config.toml
n_layer = 11
d_model = 256
n_head = 4
n_kv_head = 4
head_dim = 64
d_mlp = 1024
vocab_size = 1579
activation = "squared_relu"
norm = "layernorm"
norm_place = "pre"
norm_eps = 1e-06
positions = "rope"
rope_base = 10000.0
rope_fraction = 0.5
qk_norm = true
attn_scale = 0.144
bias = "none"
tie_embeddings = false
parallel_block = false
extras = ["capped logits"]
init = "orth"
init_std_qkv = 0.0451
init_std_o = 0.0
init_std_up = 0.0451
init_std_down = 0.0
optimizer = "muon"
lr = 0.0114
lr_mult_o = 1.5
lr_mult_down = 3.0
beta1 = 0.93
lr_head = 0.0426
grad_clip = 0.5
warmup_steps = 0
schedule = "wsd"
decay_fraction = 0.551
decay_shape = "sqrt"
final_lr_fraction = 0.0
batch_tokens = 65536
seq_len = 512
doc_mask = true
train_tokens = 514900000
steps = 7857
dataset = "wikipedia_en"
MLP neurons of a small language model. Each row is named by its layer, matrix (down: output weights) and neuron, and shows model dimensions 32-223. Each number is 500 + 25 x the weight over its row's rms, rounded and kept within 0 to 999. Numbers have three digits each.
After each neuron's rows, "fires before" lists the tokens most often just after its 100 highest values on Wikipedia text that the model never trained on.

L5.down326:467551487469459477488478486533507502516500490490535510493475467494526553475479473483462501505537493477549541481476488565506502514489499499456472465450486488495512477530516517481520496487526491505541550505488505520505456540506511495500485510493515512538494502512481470496512480493495473508477496506535518512480513478467482500499509515497491473539467535460478512499502439478497525469473486490593515522472480506514532509512523480471469482535477503486505484487490535491488476477491494469489496502484509463531496463501518468541466514539525505479483522546520476543497498504500517487
fires before: "|\n", "===", "-", "==", "|", "==\n"

L8.down132:485482490465487489504505485480483471534495505486480498461528542537483504499497503512517546475517456507496511485503459520533475512458455445495495513533499504484524555521432526510477514522511575514494548499488516501539502454516471523526525482535501515505497483517494496470469552509477517449505531497500463511512466485508499490507508506461461479497491513471500517487489479559466510555490514490512503545482458466508453487520517540475539533485517528492467525490514517505482489536500475508462530475453519494525508488526487495540514501521485475487511470472512548511523459523505496468
fires before: " |", "ished", "ubl"

L3.down839:472532514505540500460506530468447513523543521569521504535515446498500525526475441549495525525492462489535490504542458498540476475559518496500497478489470521501507456475518543520510534500517489526488480511463488454493486500507490484515456459498519526475484523504526478500456454500542485497482524513462500462495485501482497520500470548477517499494517515478507508521501469519523465525460484471493496484475485495484482473519500449533511481509504481547564482468531514510541510482486505453471469513508417484509511509500487523511484473463502472464499508515496529515524472456479498503
fires before: " ", " U"

L6.down793:509530508463483550467511517499490488480521475491484494514518473484507476535527514459522543503479460491469487515497511487469568508512467523486516487539509495500523518529525527532520514503535539514494485484469494487552514507514504444489484532521557500448507487497502505457500528452543505468481519534469520501515474567544509520510516478475489523488469435495535523502507510526494479489471521512531510533484466496504510503529488445489506496468519493511505483479496512455516523527522492481512462546501520513459491526483510480479472509453500533496525508538511503494494497496483518481
fires before: "ation", "ated", "at", "ate", "ating", "ations"

L8.down784:437505489507491471469495506482448511511510471519510477500493472512454509560474480470496477505505497518484477508482492488486477487510453487506454532535477479495545498508476483509542515549459508471535549493527542505527541510479516525519527501461514513475504495471504525480497459462521444498501479532472521446514489507514451513460482484514503524492498448513486523454494510516493505515523509526518508525455507485488502520459535544572517507535506526498503475533450510480526528523543473459497497528522505522483509503511473485478503456474515507474537519506491482493524531477474484475
fires before: "ation", "ate", "ated", "ational", "ations"

L6.down1002:496515469496550505491520508492515499510497526536463510492512474502492509507463499479494468459495524465498518498492506536518486548497491516512489528483515501506502472491514537527463475508447457508551512468433494493514519472495517504477527440475460516497545497501506446471475490505461473506522493517518497433480465490497546527492533529502493491519488476489518511468540518496485485485477530474490479507522540486535505512505512518512503491467498523516496492521525535510510528525481488487515496539507512498523516516485557544528449533529493497536475481485515519486511524460522451510
fires before: " |", "ed", "ast", "\n", " |\n", "it"

L6.down883:494552502470497523462477470517515485502526458492516540473516467476490482500504505492513519501519513517502496493508505498529520482474512431498467496513440504535540473502470518485491479557476538488497471541485494481494524518494483512488483535496523486461476490499483532503531490453530466519526514488470523533523491510509497547519502502560478514498508509472518501451504493486474481495545505503532523507535481532517533491477486517455514534533534547490507541516484524510471471515528514463488516496493554500489536478452502504524492486489475450486477517532510523489496523508537447511
fires before: "i", " the", "ig"

L6.down718:489520496464516488489456482506510493472507513508480474479508497446486497481498481503496517504500542483486494493510496505491507547508499498489486471530468508492497491498508463498494489513530508478547490480502524481490511486511454534469468487563498472489485506506495500533485460484509453480488487445490474504527520502521514522491493532547483503475548477463493474482481511522437488526489527476511564533518516538504525506446521522510509487553518529523534490494469500510486455499529473523508526474517565475515535532499517473532538505506482494524466514511491469520503537488513477493
fires before: "ia", "ie", "i", "ro"

L3.down762:544543513528493536511528520470467485547516485500500514462503472467472457536512480514490563472520434425537478496510506512507531488499491483467505462490506513554514512493504482535495523502508509514464512497494478501475495534504513502476498465491483513502475526513505500490511468462518443529532467503505513503472516500503544508552498538504496482554466512530512506430499463524491452473461528498505485472493498503460486495477515524465470481523515504532505489518549522531465504465493489477508500531495518512504502556540504485514522467482483493503531471567507512474498527479485499490
fires before: "-", "The", "==", "("

L5.down676:477495506511517514507484460524503506487512506477515504555541462484462531499512497510494457510480500476477468503529489482449539476501501490516472461478534511491478496530478497465448481513456529495508487481464486481523539543474525505535436500498512516531513533517530484487505484497530519462473482462522469526521491509520493502498525529459472504497519483479506508553510460525521498465493505465538549473499471491456514493523529486492487457478494547523503509487486512498510551516483571519481482503462496488506459560460485492515481507501468499523460490497474512471513531508484511467
fires before: " |", "ities", "ation", "ed", "es"

L8.down939:507498504501452508462508522513484523504502495509452474505508528537472500474467488491462504509499490483473493498504501528506503489513460459489489519498494496547536469531521514496521451491474429487481485530501488505499522548497507496462521536517517496528516474511510512491461532501484532499488472550521504507488471473502491484518499501419482504458502524498514512488515468513465500525522544511502520513490498551512499508465500512513503529547572496550469489501529498487498467506518474499503492476475466488523472424478513463512478520529512556506503478498527495548544445525552477525
fires before: " |"

L8.down884:511520433434494475496507505529536516510477523457472439455512521512508534486528537543521477532473523477460507529505456511507523519512524492502465521518495490512491477508513458512523526470511487490542524497477473476485447519553463524491509505454471450468527513505505513531499520486507494496529503483494505482516482517506511546502482523459515503478554488495490481505543516472568504510539519499485438524529484485446482463510532483515476441469496511537490486524494503522503515509493473487522472486497520511455528515454497514468535494476491475496473504452490472499487489504445527498
fires before: "istory", "ub", "ost", "old", "av"

L3.down943:495553477515510494507512482508493513495511542469478503485510495511452480481494464512479508552524438470485486546483516523540501483533477493525481468477499498515507497520463515536524491507497510539468513493473496479516490512481501467498496494497519503507478511519500535477462535502518428530515485495470501479502504495497543527529536508468488499539486487495470498480507475454490511459504540440515494499518499495491498525479501549477462472497530486501458487461508497459513518525471466509511511534421481510491560544537509504504502510494485495496496534529481528496478498457545483487
fires before: "-", "b", "is", "ice", "ge"

L6.down879:515494453515521512517506483461480504461474488514463476444512506506500488545467497523482507462511494503507499488495467493485496487493457510462499513516535540494486529477478500527490510492496511564540488478475452525497466487483535450465533478530469475499474513507488439517489540488526486561514523482490525548518490466506492485547505507515447462499495479498512569517455508508472511485498544475514496497527481522502520489486490514473489473437515536511516484498504485507490482494493479481541491494432501482487511479472522505490520503536498490519544502502485507544469524465477516506
fires before: " |", ",", " (", "\n"

L8.down552:480509488480438479488509531468557493482509478526519524452490524480492478548473511508522478516537531460476477498511530481480532561521513488494470527515508479487477503489480525531487524455493507514527483490534512520495543491499549534506516535497542548489511492486484507486500518519472483496499480568509490475517524511514496521516500459523462480512488514489466476479457519500518483520501504431529484524515495502467479494493477485438497517514442479498462519501487511521479494443497457506528465462537511483549470484493519497483497525498489485518485515526482546487542534494507492522
fires before: "ary", "N", "ar", "ed", "ated"

L5.down84:516493487496555453524515549513550485508522524498471487478477523504460497518502474450544520476496451456493521486540486499545546509514487511502513495472500520514519507508494516533478502495525514492441474486481477491492518533509479526495500556524505495500503512529471488503486517488525461505501509534497494484461483463516478482521517460552487472507486517494465507481498473502506483506437521521484512504512537447538519529510551495476477418517557541506497522464473518487485490525445474502504510517452501532512507493493476526556468518504499519447522529528511476506502497489534467471
fires before: " ", " H"

L3.down376:547500473512467542482502538456523518484455502507474504514493496468488515506501536552492472483501460494534518505495511547498491481523493527492552487464476437503543533496526519489513480456477488512493520477487514523522514538501519510517480495541482448526497506541478441522455487499534473492515505520512492511507515491507485475548523497484469504508478495477474495470541457531481479530473510490544524467493495443495525531454490528509507538511485501519540466506506559557465514504473490476514497494508531466543477537536443511522516474537469488486480509518466469533504502507508493469
fires before: "===", "==", "-", "=", "|"

L6.down173:490513510495508468461466550518559487509498509510486492548516486460512496518515521476531484479513517554495497443482514504471526512526453497477508493494444484512485519507495494538489536537568471517501510466472512521484517535504483489482508534470513474507529463494538504455514488509540466518449491514532506502544536498506486537530525466519533483544502506472552464504467485497502542457469481499480488494551514503495513515485506470506486476457510508468506519486549514477498513460501463513523493493506514505510499514475520491498517520523525507446529525501513551465493520505453474527
fires before: "ar", "ary", "ity", "if", "um", " life"

L8.down561:520510494495515490516491479533519527521550515506508463486497504489532524497509499452539493454555503468532497515516509500463524478493498481492525511440520518541467504504540534521515484517479514500534493502440469497558484523480520499509501493525515485509475473480508508501529520529494489452480482527514517478480454503505502480482516517443500508529502512475481454505487550510473480437475492541532459469504513469498507535516512534496547511492512508510460522497527483565449487505496541477490536537490503510479506471512521481527479514496466527462491501458498531484495464519436508487
fires before: "ed", "ing", " as", "s", "it", "qu"

L5.down964:518531459509538466458489522474514496503519512500483483503525484494523480488483523523549546523502444523491487514503470498517487463516531498537471473490495545480465476491525470521512522486485530480461511510485513468447505523533487457473507495513487502503457520485480536460469425539502483533490534550444505489480538489501481471554495501487539507495473500491481436510507489537473518477493507510499521511507487451479511526462466514532508507520511502542479504477569519480511528539499535460500521494506468488480536511511458521564491502523502489529529490550476486536511513533524516504
fires before: " ", " |"

L6.down253:495574492531453471480520518519516505487513525481504509471515545487491546509468498497492508530482523465489495498517466504499499548495457449491494465460529537505482491507479495530507538527545490515463461526474468499535521447491514496502494498509501494509475507537466498512486510519479443486504520492485513468515549544532504509506532497499460483488488443500483538530507488498464529485466537530483469504475469495446463474511544522511434513502505518518506510463483534508529547498469474477497559510488503542487534503537524476526508489471470500539515530474495516462477452507484485487
fires before: "-"

L5.down22:489507505496511502502482509481495459501508492513531486492500501549530506501492477547488470465528485519508473517491483463520536527509459493533487477465529491507506493478533520507518475493510495514483493524503493489469440531486521539480537492505495526523491522500502517520516499507550483515515475531495489498492513520472517495494511546501481487504538533526482515506516473491519477460503454489471472513490480490505450492453466481531507451511548487532493468461477471490536515492515485518562508492471515473536516489476478554522523509528519511458494538508457437524499507499531454487
fires before: " ", " L", "en", " K"

L5.down194:494494447492527490502503545470528510484506484508474533502549511563506491486527517517482528514482483490515493516489469498456486505523476521505477506482501513519490530543527495562445474468500507545470483513486495478483563494496475495489476494565510516530532504473542509493426487504519460480480528482530495458468510463509527482513496483503531503473474496484533463555522486505517527491490514475471491489488505518476517524519516500523471461529519490498499477462564526536452511490518507501504513479484523530504545446466479493503461525510494510427506525521485512496539461541505495508
fires before: " ", " T", " C", " H", " +"

L6.down935:519559521482486556492497541486509453520502489500521535500528465489515478484471549534492501493524468514505493502507466492484504483480523463461435489530463508478533515515498490514500482543490506520462510525483495469525478491524469495498504511498517531471509498496484509467526508532515494547487511505452489492519510476534507481514546495528493512495479469482557482445485494482473507453456546501522524507477477517504534480540448485526469483553523536476495536502497462499477485496536512495468507486458511505523523492496549487479502485472514524480527526542493512506540512503539518461
fires before: "st", "id", "oc", "ig", "os"

L8.down572:482488471467489515514503539548466507476482495511452489500496488487460468510489520495461478496549530536541511445530497463469520500565495472544518465507507507562488538495486522504521521465511481473471513496491513538500560520488487498530503497507524528513513504474538492487477466487514491518484520542508486466510452526510510492478466466502501547480487500451514471546499547489557469501516519518497512496516470510492502484525479498494512472529483486505506535470564538489486539488521510507484512493463526533501528489521511535497503512495460489506514473555459486464501537462467474527
fires before: "qu", "v", "port", "f", "ac"

L5.down471:474515505512501462503482499490510537526499524463468509520486490502470488521516481507493486511529483487492441504477497502511528484515495462507522448468482513489493526509507524552457490537531492536460507547475469491534525516454480498479503495510529497483489531481465500501473548494543504501502514538506513473507511511537508487558520535501428487465502467508469521468508486514510496452466522533518498504529482470494476500464514501497459455498511536514477502484485480472524506476487535499488509537480487509483520555499479492508429487453469512526448481542491521499498511474513503484
fires before: "ed", "-", "es", "ional", "ing", "or"

L8.down344:523490498499479487482477535480522505485465515509466555507500542505475495559482535535502568485549505482501524524485527521512527552468477486481513467482487493509538543490515478485506493466492544461477492549482474472494490541474451528517538468515480524497459520497438497528498515486504504484491543480491511528517519498476543496544483500506483513508535509495515512518499489518505519513451478523464502510489499519496496462429475478505482491513512513496507476484464501511531489507483525548501481505480492503477484555548499510515531484499476514515471468520530437485472503474518502474
fires before: "-", "==", "ing", "The", "==="

L5.down970:514470485509500495477497505500505452551491484489512518506523528483458487495497458519505538473550524475474542501485468491433483493505485490538470474490536556499510480510524485507489479524515499541477510536481509463501501539476487443486508518481508549506527530537531498556482461511484487493476485551455464523514496497510488548504491557533510515474493473499471520487494507483481495488463511503483470495492540498443511449460494487475479504477548514508498478449527542521494487488570484486471547490480473549479535549456492522513517519491526505513503521517471499491483495480495515478
fires before: " ", " L", " B", " T", " M", " N"